Weights of a small transformer language model.
Size: 25 layers, width 192, 3 heads of 64 (1 for keys and values), MLP 512 SwiGLU, vocabulary 8192, 13M parameters.
Architecture: rotary positions, untied embeddings.
Training: a variant of Muon for these matrices, 368M tokens, 5617 steps.
MLP neurons of a small language model. Each row is named by its layer, matrix (gate and up: input weights; down: output weights) and neuron, and shows model dimensions 64-191. Each number is 128 + 32 x the weight over its row's rms, rounded and kept within 0 to 255. Numbers have three digits each. A neuron's up and down rows have the sign that makes its largest values positive.
Before each neuron's rows, "fires after" lists the tokens most often just before its 100 highest values on Wikipedia text that the model never trained on.

fires after: ".", " |", " |  |"
L3.gate278:166069110137140147164081096135158157095116085096113198110098112099137114093207174145094134146130161162063144176152169109140184114142127168124162065165110164109039175057125125129125127115108131162103154070113069131099110154120109157115146125102141155133137076129101171141141147138130118123127115126128147104156127147095169201117147118148121095098117116132096134116148121123174057141171
L3.up278:108133128101140094122158151093124116082127133120122142071085158106112164128169090117109091166109143128121119177067117108118152081179092088140089091176105086113119130176174103161168118142119185169084128085103120156121075091021118136181137142090138177058129076093153077111168091086158132128129132111149149141064129204102096127099121116171153216147102138125121184135099161102150163075121
L3.down278:133102089118133128113095126138134144085112109104128151085057130066129156084213149137120139147118181141080153128130135113132165108172127143125137062194087126119071186083176108162149104147116150189082148066126075138102076111080136159147151136122125156100155059111115139126172122102150120151099119084184170133144123185089154170091148104186164170098129138131095130105113134104176109099166

fires after: "\n\n"
L7.gate299:178168118162156137150187115125147071155163104157170101104103127118110093159056111147108145096146050142168107166095089099184115150159113141144143189126179163086143162142071119091128113090109150110155162054102137129165151162110109085114111146100100115164114115089135141156142137105192143111128136116149188157121134158116091100094129118190151124077065112192119138113119146060055150105110
L7.up299:208144114137124199128142151176114090136142119149157110115090079142148067121159095156145149116162038109143112148091109094160081182105134105100169125116188148104132182129061077110084132153117138099096155128104121185101167136157113112108147133088132133161107129070135135157121131118153066100113151096167189191140154199100134107101175100170160151069109117147162122113152164110065151093091
L7.down299:206117148087118162087087172160145133119155133126155111131103061170162095095229106126102134154175111068124137147182104100130067154086157087128150105124177129107151171141081102150126106132121125129078113192088158144084100152162134132096182152087127123160137131115142124141124130124143075121142172100144137161150149188112108125124151107122153122088116074113144125146144193160108102110111

fires after: ".", "==", "\"", ":", "s.", "\n\n"
L10.gate144:109135148109112134142218141145168121130115193161139108100091118165123127132094121098057110074093132103136132172139116037147140136168148105156135113137113154117091098126165099120079135168110147168164098147160210150080109137116071128120095169095086057132060154175088106146055141157106133158116175176119127174094167181169135134102094132095137121178127098169133136047143152139177148119129
L10.up144:161182159146175180140172123123135131125184089116168165091158153115102147128127157085143093131123128154138090164109146098165194168155158133155111118141119125135115184110105106088123094050137116128154154108114127101182114134134111117090131120154135149146182135084137099199078184222103150157155180182110181175081090139124220156112068089119178110047106125072133115107161161156119124150172
L10.down144:124124127137148185180168125155119146120139150110169160102089122153147103064112123137099116079125153059148163163083138039154137119161094075103103080138105143155115085130146098131115124181140108158123053113154163127045092117135118141130121117103114062134056148138099102113044116144109119124165180222120144135115140169178180128104078118130113157143128142180132100076134098096119182118065

fires after: ".", " |", ")", " |  |"
L17.gate444:191046111172152187132161128148152111097133136059132113115152175121149122096169150124098124116095132158141154129096057170119155151134135123175178148120143151175126157167180128118133126134113171142094159119088139070139102106140106134079132141106190147131152153123118094152099125094098127130075065134138107090141097120139101169093103157117094116088107134146168125152220149116115168090141
L17.up444:110163115165121077190122137145169142150167135166178167105150123168136140092105089134094138072159130224149151140112169137108080082121116127140140076142155134091083164142152136131128126086142153199154169138079176086131078124138123098117174144117156094143094126146075096091093134132107117060145118177113086078090126137158125105166090139156089174128130118098148141158130165113158152137104
L17.down444:240077147137160113152161105132155137126146072115111097184123119095119091071130160138144104120107177157202101133152104173135121153057114137170147126093104175192072150139102122121148157124179122209090095104085121136100067153112141138126109176065151173123146139122132116108140122087050140106149128113097081127121115070157161103106146152122132095125104112159137148129141147119141183111124

fires after: "\n", " |", ")", "|---|---|"
L13.gate436:139086095085094135056227107052109112098147124143114095144125170158112135120087151106135144110162129107121136167122124135145128149169191136156163065087121093121121134207188119148142129170096108132124119103132144102143123100120157094088148124129078140178120084110121186154135140091158125166105075118087080125136197216150123134089121088152147123086145124144059115210133129133134140131072
L13.up436:100188130142100109079142107056129122153130123091099143145119177121117141102114160085069132145143127057101102120083116127096129081123115125118084151189133173152139178120160095140081090126121139062143123135185197101127159118137144117125073124119144190156119105177136201121171113116167170144125105220140155068137088107135184125153131122164099173137079115168172142138122152132105111172139
L13.down436:132148044229126111049137068136114141149114106160097133156187075151129084106116150111118147153098127159059102112132092134111051093127142148083107135136109163109199154072133140122123110158130133173084163083124177162135106126127091157092117144119116123124062095154161071149098143119156107131131166156106156138131118113219127134147157108151147173093154125085175197143146101093097128087132

fires after: "| ", "2", "1"
L13.gate498:098093157194128187162146089114131116142137130177183062120118125094120141155138123112135137158107119141186094093130079122129077159115099115092132159114109175146137142087105105102154176067196136118146082089137218075129165137094167121098118089152153107104117121160097113078123132167099103137118126058151157122102101202151120143125088121134151186144164109138095074115106215120121065165175
L13.up498:089116105107103144196171144151144138147108109179164176103112145161125118078097122112098133115128097169082092074087114151157133081193104177102182126126109128122137093140113107112105118127136091105189153127191124122156080129133099101120030120094181133122148186114125131132151145083123115156120136137099107116098162122180179148086059167074117134149141179116107152117077131158005070112110
L13.down498:139102107126121080154150115114125164141058077119123052171140125118137095096173167092127077133115117111141180128135159167104117155109101107085088107114110127114112165113128163156172195168150119139115172131091064101163132163145088086193136137144132162143159130110117079057121116134163132112157126154147087139121152116095121204173160121162109026112125057128160098147132065130130195138087

fires after: " |", " |  |", ")", ".", ") |"
L16.gate420:166132153144127162150137132171121100115113093116089086107131188170093177081110124082096130169115121151130211199105084112140127137153118151155192122134127149111100159179192102110083145127065094177085202181090151128126080114177089106094137154174157144080152109183112131131127152117103149105107148124085040140131143152121140154104131178137069130043075148166145180050176142126140172098083
L16.up420:096096155135117092150141086131105091158168065162129141140169114093127115128138112107112155142155161189142057089107147163063064151132106129169069089110173147176106128083103169075111093116138152213090157072099092052102095126127151117158188096109099149170119138128081111112095086089148102137092125130104125138132094129097121114125105100129132150153132182121124118129080153198183139169156
L16.down420:209055192123086202166197075118114104114109123110108127148171172140120113108132101071107112161122173135140183177139109136124162130125112121117172149121097149182135123180142131111116105138141106143131095134112127090150136118131111104137150134140162176115133096145161112095134109120096153171111150134079068126127169135152172136145100140099088135089089185133132140062181125179179189119064

fires after: " |", ".", ")", "===", " ===", "=="
L5.gate258:182135145113135147180197147121121079139152047181166145096133121129123096161129100098167185125142136077163085149078124089069135147208129110163051120147171132105132190112143142105133129180141171148105109200157138150119153107163123157145084115094146118174103142090142183127135082110094124123130085117131177131116104126121102155119164088148118153142157161111094150187127087125109095114169
L5.up258:115113141130052190151147129081173124098095116181143142093098098069106089157104132132149139132077081114189116125118119114092102170113111106156075076131125072066111097111123098083149112158148150186084100220158119194087145089126133178121150167120056149145041122115117118112106150135143114123070102145152131081131099142132094106085118143124204108151129086125128138104150151137173086156154
L5.down258:156079163125052178137152123089181128150123118158134135114107118083076091153090134158117117172118080132180135116116130130108111185114116104130092090121083110096088082123125095057166117165128156202066128201155177181076151095139107202113133177140053136160042137131123128107090159150126104143107091164149097088142113147140125108102115150163186121140117091128169131074182159158139096178162

fires after: "\n\n", "\n"
L10.gate75:110187164106138123138097128104124073113151179113045143176128164116069138148124114195106146163152150106126128110086081180152172162169116142092179174189188190120110180119095112123097069160113117041111184032153083101159138193158117139152106129102119140084139127144147152091121141132082117147131070108109132152161132137170138117137148133169133125102131146100085114119103145131120095138142
L10.up75:151160177208110117130111109161178089096076157168101068116067082195155139156144127095128163099159112092095142144128124119164144156099134134100125137120141129147119172127119165141092149108146135089135196093135123154102113159078067130130125109198122133119192099116084139154118162154048090086138169174139097157144154147156128118090091094162090075089094090140161171117187164123121139120089
L10.down75:177089135086100124135124141101155179131100130169194116102080108194207064114131159124159170077146094144127109130181156122096068107111158132172066133117123134160134104131134139102168121082188158199201119157165151164043115113138094155122150111167124142124091106108095143122107132166093093089130115145104106109148104131102214128101084128117175076126146064154173131131118071108097126111157

fires after: " M", " B", "P", "- F", " F", " f"
L8.gate224:114142127162164070189151187155125074089135092158084147107155143060122108130142160089202144115178156159167123123110145151098158144173119095134087106125134071173107100152118158134106105152114171087161139125122089112115113115142147104103101084141125144088169120136145100143128086073206134089101147139190196121148116084090184110123120139092134157112101167156100075145089124084141158087127
L8.up224:109088124147119096149164144122164086171148144127098128125172145109145152093148136118142126135131123135127159099145127058099140135090137164124160145149141161086129121140139066150129076122128205177111161110143113183083138182114131137142083011130203132073110102184118141136143096155137130128198145073108087164100128111134132079158148088174098151166160114160122116198103157097159114181123
L8.down224:110104103154162077128141162123172084211184123176117099117147104111183129104170100098125101109152123129138124111166119084081155127113096118115175148179138146119121079119174136164124087095145161157129150147171121179096163183133120122139039066142181130073086128161136133171133087133122125116201143084116084125151124126127154091171126100143143132151135122144114111200114136073127151115120

fires after: "| ", "\n", " Mil", "| L", " Al"
L17.gate37:101146129162127154107137084100122061155165105130172160164110138086118133136117185144122088080102129185161065187112141069106170079103122084140085135161200127177130154115184108152130097089108151174114119162136173109118110056153115205166095102092128119149102195139116089145128113109116118116115111098158149139131178115097105078156113117132103180087156176166091134126112120152126115167121
L17.up37:167098124110075142142110078150127198092134119171112156116077129121123126065154142125111118105157178056107055159149179133103171148197145147179059131078091171126125116159123130092111100092047095095138173155109165157109155130121142104099092161094195106151161175089135112113120119084094115125130085086128088066122085087161147118069113130080126133172131126139132145092123125111059146120152
L17.down37:124149134097053155115147143140123109088107107137178089138098101147077145127142131099116242086169195154131157144140110121098109117159120125073100085126101108108174112140095105061204147105194107158114146131124114134134167116133128177102112098137117121164096066112124130159069126144146176115139143170122099099085190123166108112120067118145074093139124156110097119080176042123175131123077

fires after: " |", " |  |", ") |"
L3.gate303:145151148113140165153166152112124142110150142146139144072093124172075122066132117072134063164092109093122169191062112097105108115124135132088114118144117188087098107152107105133166111083106117141057162095129078096110091183111186127105127106131172139133090151146082158105092050116217131163155115150061098114080161173174143162140132072132140141119136154183100134153093109158135147124148
L3.up303:120159144104095153118172127119104127145181139098098107145112074176104133055094160102114138208099110053090212177086133104101132094108098084093120112183132146112115094169133112128154150137096097146060142087174114096078130143107163099116157168061093164116129118107117114121082075091179088174152118107112109148103136145145169102170184073126127099117099192201085156119087161149098123127123
L3.down303:120177139073095153096165121110075116183153153117072104181108112196102148083097185125096186177116089065091211141130123140119118116084116078113115118153143105137157086142130126113135165147084064133082097110176108097101160121111138075123151207069054182108169102091135069144094094113162103157154124106156117141141132130153152072164183099130103087117086202189086129117106165138097113107115

fires after: "| ", "\n", "°", " |"
L17.gate118:146116126144128171182100138139143049175123152138122126091107125082129104142126163108149075109101145086147129131154121137177101120154094182152068143054131136131163121190141142134174138121125112120124106131157117117070136113138102145101131124130129127156108093094125087107090140148048117164095150084186119225127102131161193118136109134157120122160159177154115126139113171141100125136132
L17.up118:095153076149113119141092096129103145057155144117096124141119125150084150045120135151185044113175107188195138065100143110192137103158165109202123078151087145123132163084107076117135063127059068123115140138140167142140135138134153130139129110113151110135091140089122143141172099130077125163094085151085089096138136129129184164148126149127100124111125140122122159121134143122130142142189
L17.down118:130098115183161109129149151140138186165161140096184109122104107130097111112147148140103143134124110105150076128170100122095120157160079149067091102116076077085141120144141139111179160105078151149171132122104121122163125148133150168206092120093105121104131157177090159161089159114108104098155091085106128098161137081140112094094151115180120138142151075117120094121097099124133149118145

fires after: "."
L13.gate481:158148193107191142097076187121119184120114158121208124161157093120143135136124142093130135177215122125157108180203180104133131099145166122127106135152125095140158130115151082135149123195135119075141095110144130139142043103107106121143104097159155115120088151149167155179134139141162164113146140174159126202122118078137156120110147132085153156156098095231163071121159124146140174114054
L13.up481:142175105150105144077199129156133097127201111188090125125118169124124127152133107096100176086155128122143114084112076109143177132117154128065134157098101125176122064134132119128163129155156171091142142098147190155180213124117101161077171124130136108113142160079063111111136153138109150137147176165114172113121096156105076188106162088145110109056152088143093133106063116122067094100116
L13.down481:144153167106183111146122192137136109068073141116203115141101088133136124149131127095097167141169071137127134181144194080207151090126160128169123154111066125116100165120094086179152164148123076140125076149108089152090063084152114126107103167078113107104118110159141133154112081131165150079160061135117099100100068096160159106090122128100135143144143145176120141130163133166183144160117

fires after: " |", ".", " |  |", " |  |  |  |", " |  |  |"
L7.gate130:141110102114130174091161081096122157183142143143158148053115142115113108101136163146150151072149174157104141165089149164106128110204175146182123121141133129138169129126135130101168111105087125151117157162110103138167090127108180137125126112088184141145156207106148132105096202156162105134162102119129113130136078203169148106159132107152156107113145148080111185175098124140094078090187
L7.up130:154136104175154143135124089093097150130098070134146136101136195113083110092181095118100099128122118111160125132140182116163119107117121080141096156106111102150108134137086090121110149117158106128156141125057145123155112121085168139121159181118169117133100123087096095113054114127125108143119165114110080134124138199113130140178173109168198187141125122082098171146144169143161086142107
L7.down130:145104139136165152078117099068149168150124102121160132100130122110082116089169081128145124136174136139069156177178176130167150114101129127111122144154094131136146111145152100072099172114158156144146163107062132151135172091091172158133122162119175129148143118073125108152063155145156113154107118118128062153165123205156130141136120104170156180122116167072094174103138174128162117120147

fires after: "."
L4.gate350:189121114085108150174167137113125118087144098149130136140123159101123211081182109177153146134140134174130147198098109126133116149155106135144104101151139125133091153110129122129092093110105133125100141097089167090150035120155115097140129118110135180068109116151091112079165135159140118153108132143110120070066105176110148109110088138177107106119109185160118145110124159167161128142124
L4.up350:172111121075104118136142140139123103075118138145120150106075112101074202126165069158160159143097149178127130190110117104122103111145077146117092094168101127122107141115137156135119116087112149139129179088123155119121019101098133146173141152128128179081112105174077124096132138162179084136095126145114145111122127162100149126151125158165127092118124172093086179069105173182177146173125
L4.down350:196083148105101174136192109120114110119145136120130148165128136082119172060159091123123180122118165165123170212138116142144132128157120145097129092177107134154096146118152154075119126067150116209105136109081169073115039080126126123142138119131121140116119128135071106094170088139120121094110122198109086108146137190154172138106091146143075130099103166152084099035145210159176172122131

fires after: "1", "or", "\n"
L5.gate304:108170097123130103098126127122171090114147089156151036165095071138066140156124099119150154162177134177132077108132149146162161146197079157142156191084110085105102152161162130074129113150121112077137120133141115130208133135124115105160141126165134146115156120105166132127128133159119113110116140161129123065124093124136077056118127151130110135128082122170119126162115198105097159142153
L5.up304:093099090098090135115119159163148169113114145151113109113110131162120142150150142121141167205189154080116094105144094157099139125117081133121137118125132149134080165133173185079172187107158121116188170173111138121190138118224125174129115097159089092147169100128196105107189130095097172094148161136111109147126114111113111060119162136120077091100097119152120142132127151121124174143153
L5.down304:127094150135132135137126128133089159128079169097135202086146155130186128121119155140135133055057107064142185148118078101115113105070154098130097042198113167134128093069109155170142117115108156163147151140130166130079146122129145172113092138131145123132094121173109119120127115151132137154148101124123144175159183142141196205146093112152143109155153096078150104080142089135140091111102

fires after: ".", "==", " career==", ").", " ==", "iography=="
L16.gate40:153100128212212179139140124116099119130080100088110141095115180079136163074127124097129127132140122198164131139130107095159146131128153152131117191133130135103104127135162147162102077129183138129133084112148118090154064126154114089110111041155178138138133124112160108096142082084135085134132111143138159076110128200118148182131134098159115093123109128122115082069147138121117108148144
L16.up40:150090112142120072154125061083133134100087114115107104110112142110155119137081078163168131145066107206193113152160176196103116133129075067109155184184123130093162166156148108084078142146073128122087097048105099153156130141136093170130162144120109118138120151127088143107141091100154039139148183146131134168145141171154185134111145087159153112135060121166202105094103112141091169118142
L16.down40:128164213106181161158152065133162098180189077108145124109093151045164089122158130114128071109124103129147186144175179139125087182112116109106107179168102153139114169115131082125140124151134152181115124090114100075127109150158106156101103109149169164084117137084138098078117105085070138172124122096108086103130111158082166178148147092157172081089063151195093142142095151179107125096149

fires after: " |", ".", ")", " |  |"
L12.gate247:189141175098136107146103146123075088132065152101097162103106150163150144133143112115104107140115158096149100197143150167134117118140205119137106124095159086064133146123127156082162143158118127137185145186125176049123085122172148083139141122141123117108108140097128136199089115104149090081110105158146085135118091192122113120103159163155143167119072082156135120100123153176161125114065
L12.up247:140142084133147142162087090079136151129174120120152162101139143117099159075192122157111181133146198161127170150119121117141145149138067114159102125113144149134081121124185153073143164185122157147116124077142150095123111144163138155119127134174124180052154132067133140088108097098127141125152131083117098169126141105127147111126112123094122119054170113151084156087118140169094099032149
L12.down247:125128171047120097144127144087152095115095176097109144139111165199150106096151120151106121137142172125118188171118145123102097107152203098137134148101097095104126145077132187117114150159140150156171129174098130033087061140154086101130132087133126081106092108068132151211073102101156115113128122122136035129117092181160130074112149188140118148102101105188157081130110153197196156106103

fires after: "\n", " first", " second", "\n\n"
L4.gate396:133127169090123084149072123147191149121130142081076083165141101080093142140108142136130091180140141161081118182090169109091117122088035211130110118181100135085101167102149115165099104116121125107158136180136111144191130115113147124084051158107160162129108128147103127091126129122080100138178111120172107098099175174178125161137099068161109125171130110137118164174092105214074142087121
L4.up396:083095120139080068167147105109104107106114186199161078144096099189117138089108130126111100088148121130122115193132127140143173108098126129178138140163129122135158133093127153176149014043150126083124146169112132111160153131112158166165082183180090152146148145079123118167129192141111111117105150118085087097133158109177156144079105112144112175178151114128113110101149113149148097132112
L4.down396:107084081169118117120194108074078100127108147206178161107110124229154131089130119106139141074115120100146129140160108172174147125120189056164156137088156110144178071120131150130159094099166120119099138093094147098119123125129148141166144117186079118148138146083140132185150146154178162108075142124064112150152101080103142104097114167117124159130136138132135095052171132090175066150125

fires after: "0", "6", "1", "4", "3", "15"
L9.gate334:124162133141136114142098090143100197165045111149133124113157113156076162165133148116112128144114109179082140163098185084117098141122074111142119157123131104060127155125105140117135152065232135122111103087124203088161148107088110125128154161141071097171102113123172114135122157077182194089099185127185144157104124129107094053133172155111153099145141117133109152133049114141085038149087
L9.up334:113154167111144124135147138120110163175084134168086163143123079133127131130161128085121154108149126085114107121106157152105115142109091110182139097130094174056125138161124115139135105122072174129138152123083167133108180139126132060140091127140083143144087128137197140183140111164129121093101149145163113192171071109117143100193093174122121071159129173197099079147145152179126109079167
L9.down334:121153153118165146145131208070128079125190151133120096126127125142136124128198091102107112068150144019131051084121125122083162133160088118141139109108130150107194071154136113123082086111088124106153134130070157116119073137118120107088123115137157140102151127209127095180149111156116121168145120150144188098144129114077130097172044123133061171143082117144138062127165120157149176101171

fires after: "1"
L2.gate292:191116122128155044165149088112122147095124117174154116126163136113140148164188123100114100131100110087132122180094144151098137150151060167110050151187118118066104162115102134102180170121091167157113170058107168113135132123149159161156172168068091096125113131092113150169109114093085141135157148132058111216109120129164145132149126149065101126193102118139160125108029144122125125110145
L2.up292:116101153067091159101101198142142080128138102193119115198092166114159144128142159156146123119162126085197188102122115174060084068148192129093098132114162109123119124063088154130180128125131106096121104125147117114141108174199155149136142097136094096106122136115124104110165113146063135085169184171139130080151149123154159114066130138129056087118152105126133074159051143105116101101143
L2.down292:093130146109095211058096197133138075162148120134087136169108140155124120093094144179128150127164152162159163088146095122110075087109223109103199086069131104179165067107139118145122084106144093101129061157138105129158126144133097104113102085156141136144134141152143106108143175189129134125164157137174163063175131154128126131100115091187110083060166103129107112151196131116123108159094

fires after: " S", "i S", "gy", "a S", " She", "ha"
L15.gate387:156186113098146097145142146159104139141115155130088098123128152084080109152159149073163141164120099104077161091107142195155107179127128153133138159149106089109159100125123124103151137121105186141169147109115057196114131094154119087165123157122130099205148155103114161138160128124129112112102116145141028159145156194178104116097193121159145176108062173116108155138164129070138158100150
L15.up387:156116125144115163095142165084098174133148105179091139115092083136161108108082165105140088134181107086125173105121100168136066094179093138134172116132107114074078123129100129127131183151066160160200115152101154146140118109116093110103159109199159143135167116106108141174160108143138080140156121144121098115099138148174174137162108133132093179122080080144176117073099117125084134127101
L15.down387:169116099147107120127091136132156081213178156099171198127153114133143111135134126145096107103145104132139112184102109164114182121152087161108118155119180154186158132148123100181112070138147112079155149174177123128102163125111151074141124089098112113106126101154188114086111122147087137136158128140192144051134084071047071078218099093071133097176221109105127122118094132152160126127121

fires after: "1", " | ", ",", "\n", " ", "–"
L5.gate135:135150112169118125159108111116148246053085114103135121151092171155130136108132142171145085151074137119121170173173109150181150130135152101115109125085109113156131149138125083170140138150086157119164127049117108121173081179185142141133214076116097093138075136090144116140133164133128162138109217127106111110114160170157095114150126203079128115100122067119127174129116106128135134106110
L5.up135:115095135167120122153128137095091165096116111148129116130124163175138150111126129198103108192129129128201162130194153161198124122132183103078148063079127119138089135087068124136153148147135151098180082107123147145162128167131167111146203060143083117106108141071196144092121107136116145116109204120113165116094119137158073126167111142084108106104151081125145107112096180119161120105096
L5.down135:109102150088134127115136156088086025148158145179124159116170095120122131139126107127081180122185117146179118095132164145091068111119131123105201090145124138118087083083090192114137104071175111124095131176127149124120199078085118114145090158155138154097164130143167131119104106142089105105149110119144156146150099086100133139106120047166107123133148159129138074117140161118146114148152

fires after: "\n\n", "\n"
L11.gate35:129160127120122130149102132077140141100121123137128137117128158122059127113109097112120129057147165199112159181109122106167139115105184093154109175080105165080113162117170128081083112133107140138107143074112162099092035131111131136159192177153169175058098110140113104075146199109154142113102145137169144114109192142119112143110082191152126111117145140099119109068162085175138101128179
L11.up35:093163110095133115127200105176106109172106095138141126149130156093143137161131150090071145032150107117096109179119046160155158138109145128128091189147156164146133175117165141076151111136168133155074131098095123118088041095170124120128151121083106126105142124138072151136088180140094122141138116144196128138117126126119161130089062177139083141144137108157089126080149154153169122105085
L11.down35:136076131088125134151202132146121113210178140139171144168092115106163135108161111125104154082125105088138112185095088149131154118171145151109116161190125197166119157129139169100162154152182106136143133124118111103096068103158167138102109120089091142129149139110143209139084165095127108114123085113138067170128082109169198155133088149176052107114108061146104142096139127119135101086099

fires after: ".", " |", ")", " |  |"
L12.gate370:129111136096134145097176111121112087110161113119090155160080116129114071129115144134123047122102152143127156166131134138115150125075129110118111130116187160091075104183137108115156130108158139105200189068009124132075102112101156124111122129125086154134112154125096112140161089132164101128091162120146122158121122157090157185097178133128166089112109157132016181140076142164150125132088
L12.up370:169099139139176218130158074083138130088125059108113129099116087080152069105160067137132109172093163118121152153089085157110196117090153116113074070124158151055112096117114105064130129135126130113119150090108125147101108109199130132120140125138068146115121174120084153141187112127155060121126166109080090088120154178116126125125167178086113079136100128164069195129111164102141121139118
L12.down370:200089128149184193137164055107138138125099045122167088103151100132140122097143072129160156104140144112154147124099079143118140145126133140117068094167110121092102089086112172103106159138115106142098116148138158121120152122185141133141105148137143159119087164155118210111166147108122046103158153064083092095149160126128150105139109165088152130167129179144176159117148137139164132123111

fires after: "\n", "-", " |"
L17.gate123:124104059140097146118196160144076096094156102104157101136105124174131178154126091143109125182142121133131132167091170110115085157147142159118095120188100126103088145123145155161115146152076211094159112070088096146133133116155131096108142135083088156179149091114111128146084194115120095142188103128077132197167147133193172119168148090105141201080119169108033136089108137105088188133084
L17.up123:148154129146105145145092114122092143122141123101157126173109089084137122073118115128078119146151174102141158150228093141157143122134138143131121124178113159157148121141142136178107144144121163100128085152185146112104094098124126142078103104109104114083129071138105126090169074139193119142069081161125077063108101084153150106154136157109140171121172171162080085088103202036099103123083
L17.down123:133149108115137109173045117059072148108128110150140119119108053132185102108143107131082116168121067099128135113107108148104170129076139152132092098074144075145123113108167179109135138174054153093077196098120147167125162134132087063123062189192121166120180122197137082154130132116099166071153113176169088072135137143095073127124116125168122094109131127167193102140146132140112115104111

fires after: ".", " |", ")", " |  |"
L12.gate181:163152121166116128225146155110112134144128126181200113118154131115080173127159134113131144108142139119118151154101104204143125134139130110086074066153096176077122234119131130109131120145132148162167149135156101118069101147145114126127122067127106133108106120099133151102088059103158129133067151140094137125154152162100168136061153157161172134117081132156087212136108126155111185128075
L12.up181:122104101117118117159136113120103151162164073142157199130134146074107134176084130109084113132178150105151098141089132114113168107142128101107122098119162127112099093144135094054128111096143129203119117100084134106095130090148108085138153117128121159127139149109085167139146173085115110128134152131139100150109107224110210169107128154069152160179140120105098097116083103132254105145127
L12.down181:175102083119079124192157121105151130153108111172152115112145066133117147142134135084151099120183102106115135142125128187122107158157136115108090078091167123094107139134115090058135134164131140238133138119153098100141158098130113128169087090133121134101101181105114109082117131093120104128189148103093048117125181145070188096112135135151122136135088154131105123150139113140218150197116

fires after: " |", "===", " |  |", ")", "==", " ==="
L5.gate180:162168164160144183114158080103125155098087162107166175061105129097111040105128135070145121151106104097169122102164108077094137132148145101131157105130160164107094135148147135145194100191131129161158137066149120172076120148111200118104149143108117180082119109116150178146143105103136087104091119097214119119062087157150088158125168097144136156101127153145073121118131110105118072095124
L5.up180:203141155133136189146136094092116108111100083188123108084154133119095057155213140137125125128123122112122136098094125114107120161157101080154120149139121144096114190152117175090144155161171075157155092089148108124066151163121128115155123118129112198115139100160149113112136169089153056128225129081207153117146104129132156032155152091193093126183135130113117150145163100166095115127140
L5.down180:212119134134147181167161104094117115130105076207142107108161101129101077122221134151108128116086128136125149121089120165149124146145108095135137136133146108133095184129104173089133165135197057192136072116153118136075162134109110133187118122108104179125115122148145109096127166129150079127203141081172167124170147116147169045118129132170096129220142127124137151129166119181125096155130

fires after: "3", "1", "2", "4", "  ", " Val"
L10.gate413:131163141140110126127124070110195195127073109085130161104114127134110136150181050147169127187116141139111078083147144094109132133123061096099108151097185133137162095180089113139125180142152108140092188151097152149161205125117152092103136123160132185172156112189119104085100137149126079122151098128199147148098144102162115130107119192170148142129129133120092126075127146157149086107125
L10.up413:150133107173095156111125076152090117130085089104170145110136126132091129147200119161128165114156127188144111186150153106073161097090035151140132158147062151137137131215103133221108141122143152152150127147097125102126117138163121075139118110119157170141130144163137061168125106121135127142076131079172208128084127104163122173143126143072139079145121154180124084107085140153153123127109
L10.down413:129172111157077068150109143075135166139131133137100138168142144074130107102120080186154108094141142107146122142148121061132069139109066100144084186157083124094255161127112116153109139169130081171073126136152103120143088159158117127085134136166105112115113167154105085110140091156109119145111055110115133106105097167166104091176053137063114149080109111142114158193141119116133175137143

fires after: " |", ") |"
L18.gate99:123177100092128101150132145055125118136129153114174154124110134151156153100133058109099148110071123114115135148095157136137148153111116085101157104128118180155188096221116115093130112148156114142109087120102118089173109148154127169089103063130161181189149100124028150101120150079095114148156096160132162159177090106184145135088190144139138129142145184148128108081092090145143167142137
L18.up99:145097127154107171128124133107148137096139111120077143135096103077122142110111115132173113148114134142121090147155151133070156159067110101138143097126097119167122125137181097125145156123147135054109133149104154100100156128133159118190092088125111137100120083138134139156213068135173146110171158111086139131067100130140136160066182160133154100113148102147098101124127076102137124151211
L18.down99:117113107173175055130114103115119124113097142107119090089167124099088119155072112106133135122157082166092084110073108137146109149140225102173169060124143177183137088145151049165119145077074089093122127120118168142171139132139147092152150140153133141130137107088144102171207154158120169070148121118108040087115099111097149104099101138106160109115144109158155152118089069134095157127125

fires after: " |", " |  |", ".", ")", ") |"
L17.gate302:125105149085133162143184150085124131130143108065127153141126136089125181128138141090077085160156183138158178171115147154128130110136142113155143143139207157161136170141156098133121077099204127172120133085063129114099034130085179093175134129136161160128121097182121110144133140126110117144114195148058072103150131179127237174137127145142095174126103167124058155140104147147144161133134
L17.up302:117100144153096116127200106151130120101130145069117119126137138118101159139178114097103169130161137176143174108157110194115112179170096164164142083114128152202161156113133078098165159142184110147059086088109120127123100080112169102067140091131127155199099106159069131093066126072125141124096068079135068118133134151161152115100099135121116133106080143164103155057135164093148155159118
L17.down302:163083188089126129154195092140130140112168125096130140144157149107147137084136162090126145148144196139128117172116141125119118086095124157161145115167181184169097080133154130130131135124255108157142121133075138095124123139114131121158148106160181151124124065106102152119121108128119102169127116167066000174086159133109185128154121147128080112141113106119096142128149121172158173130141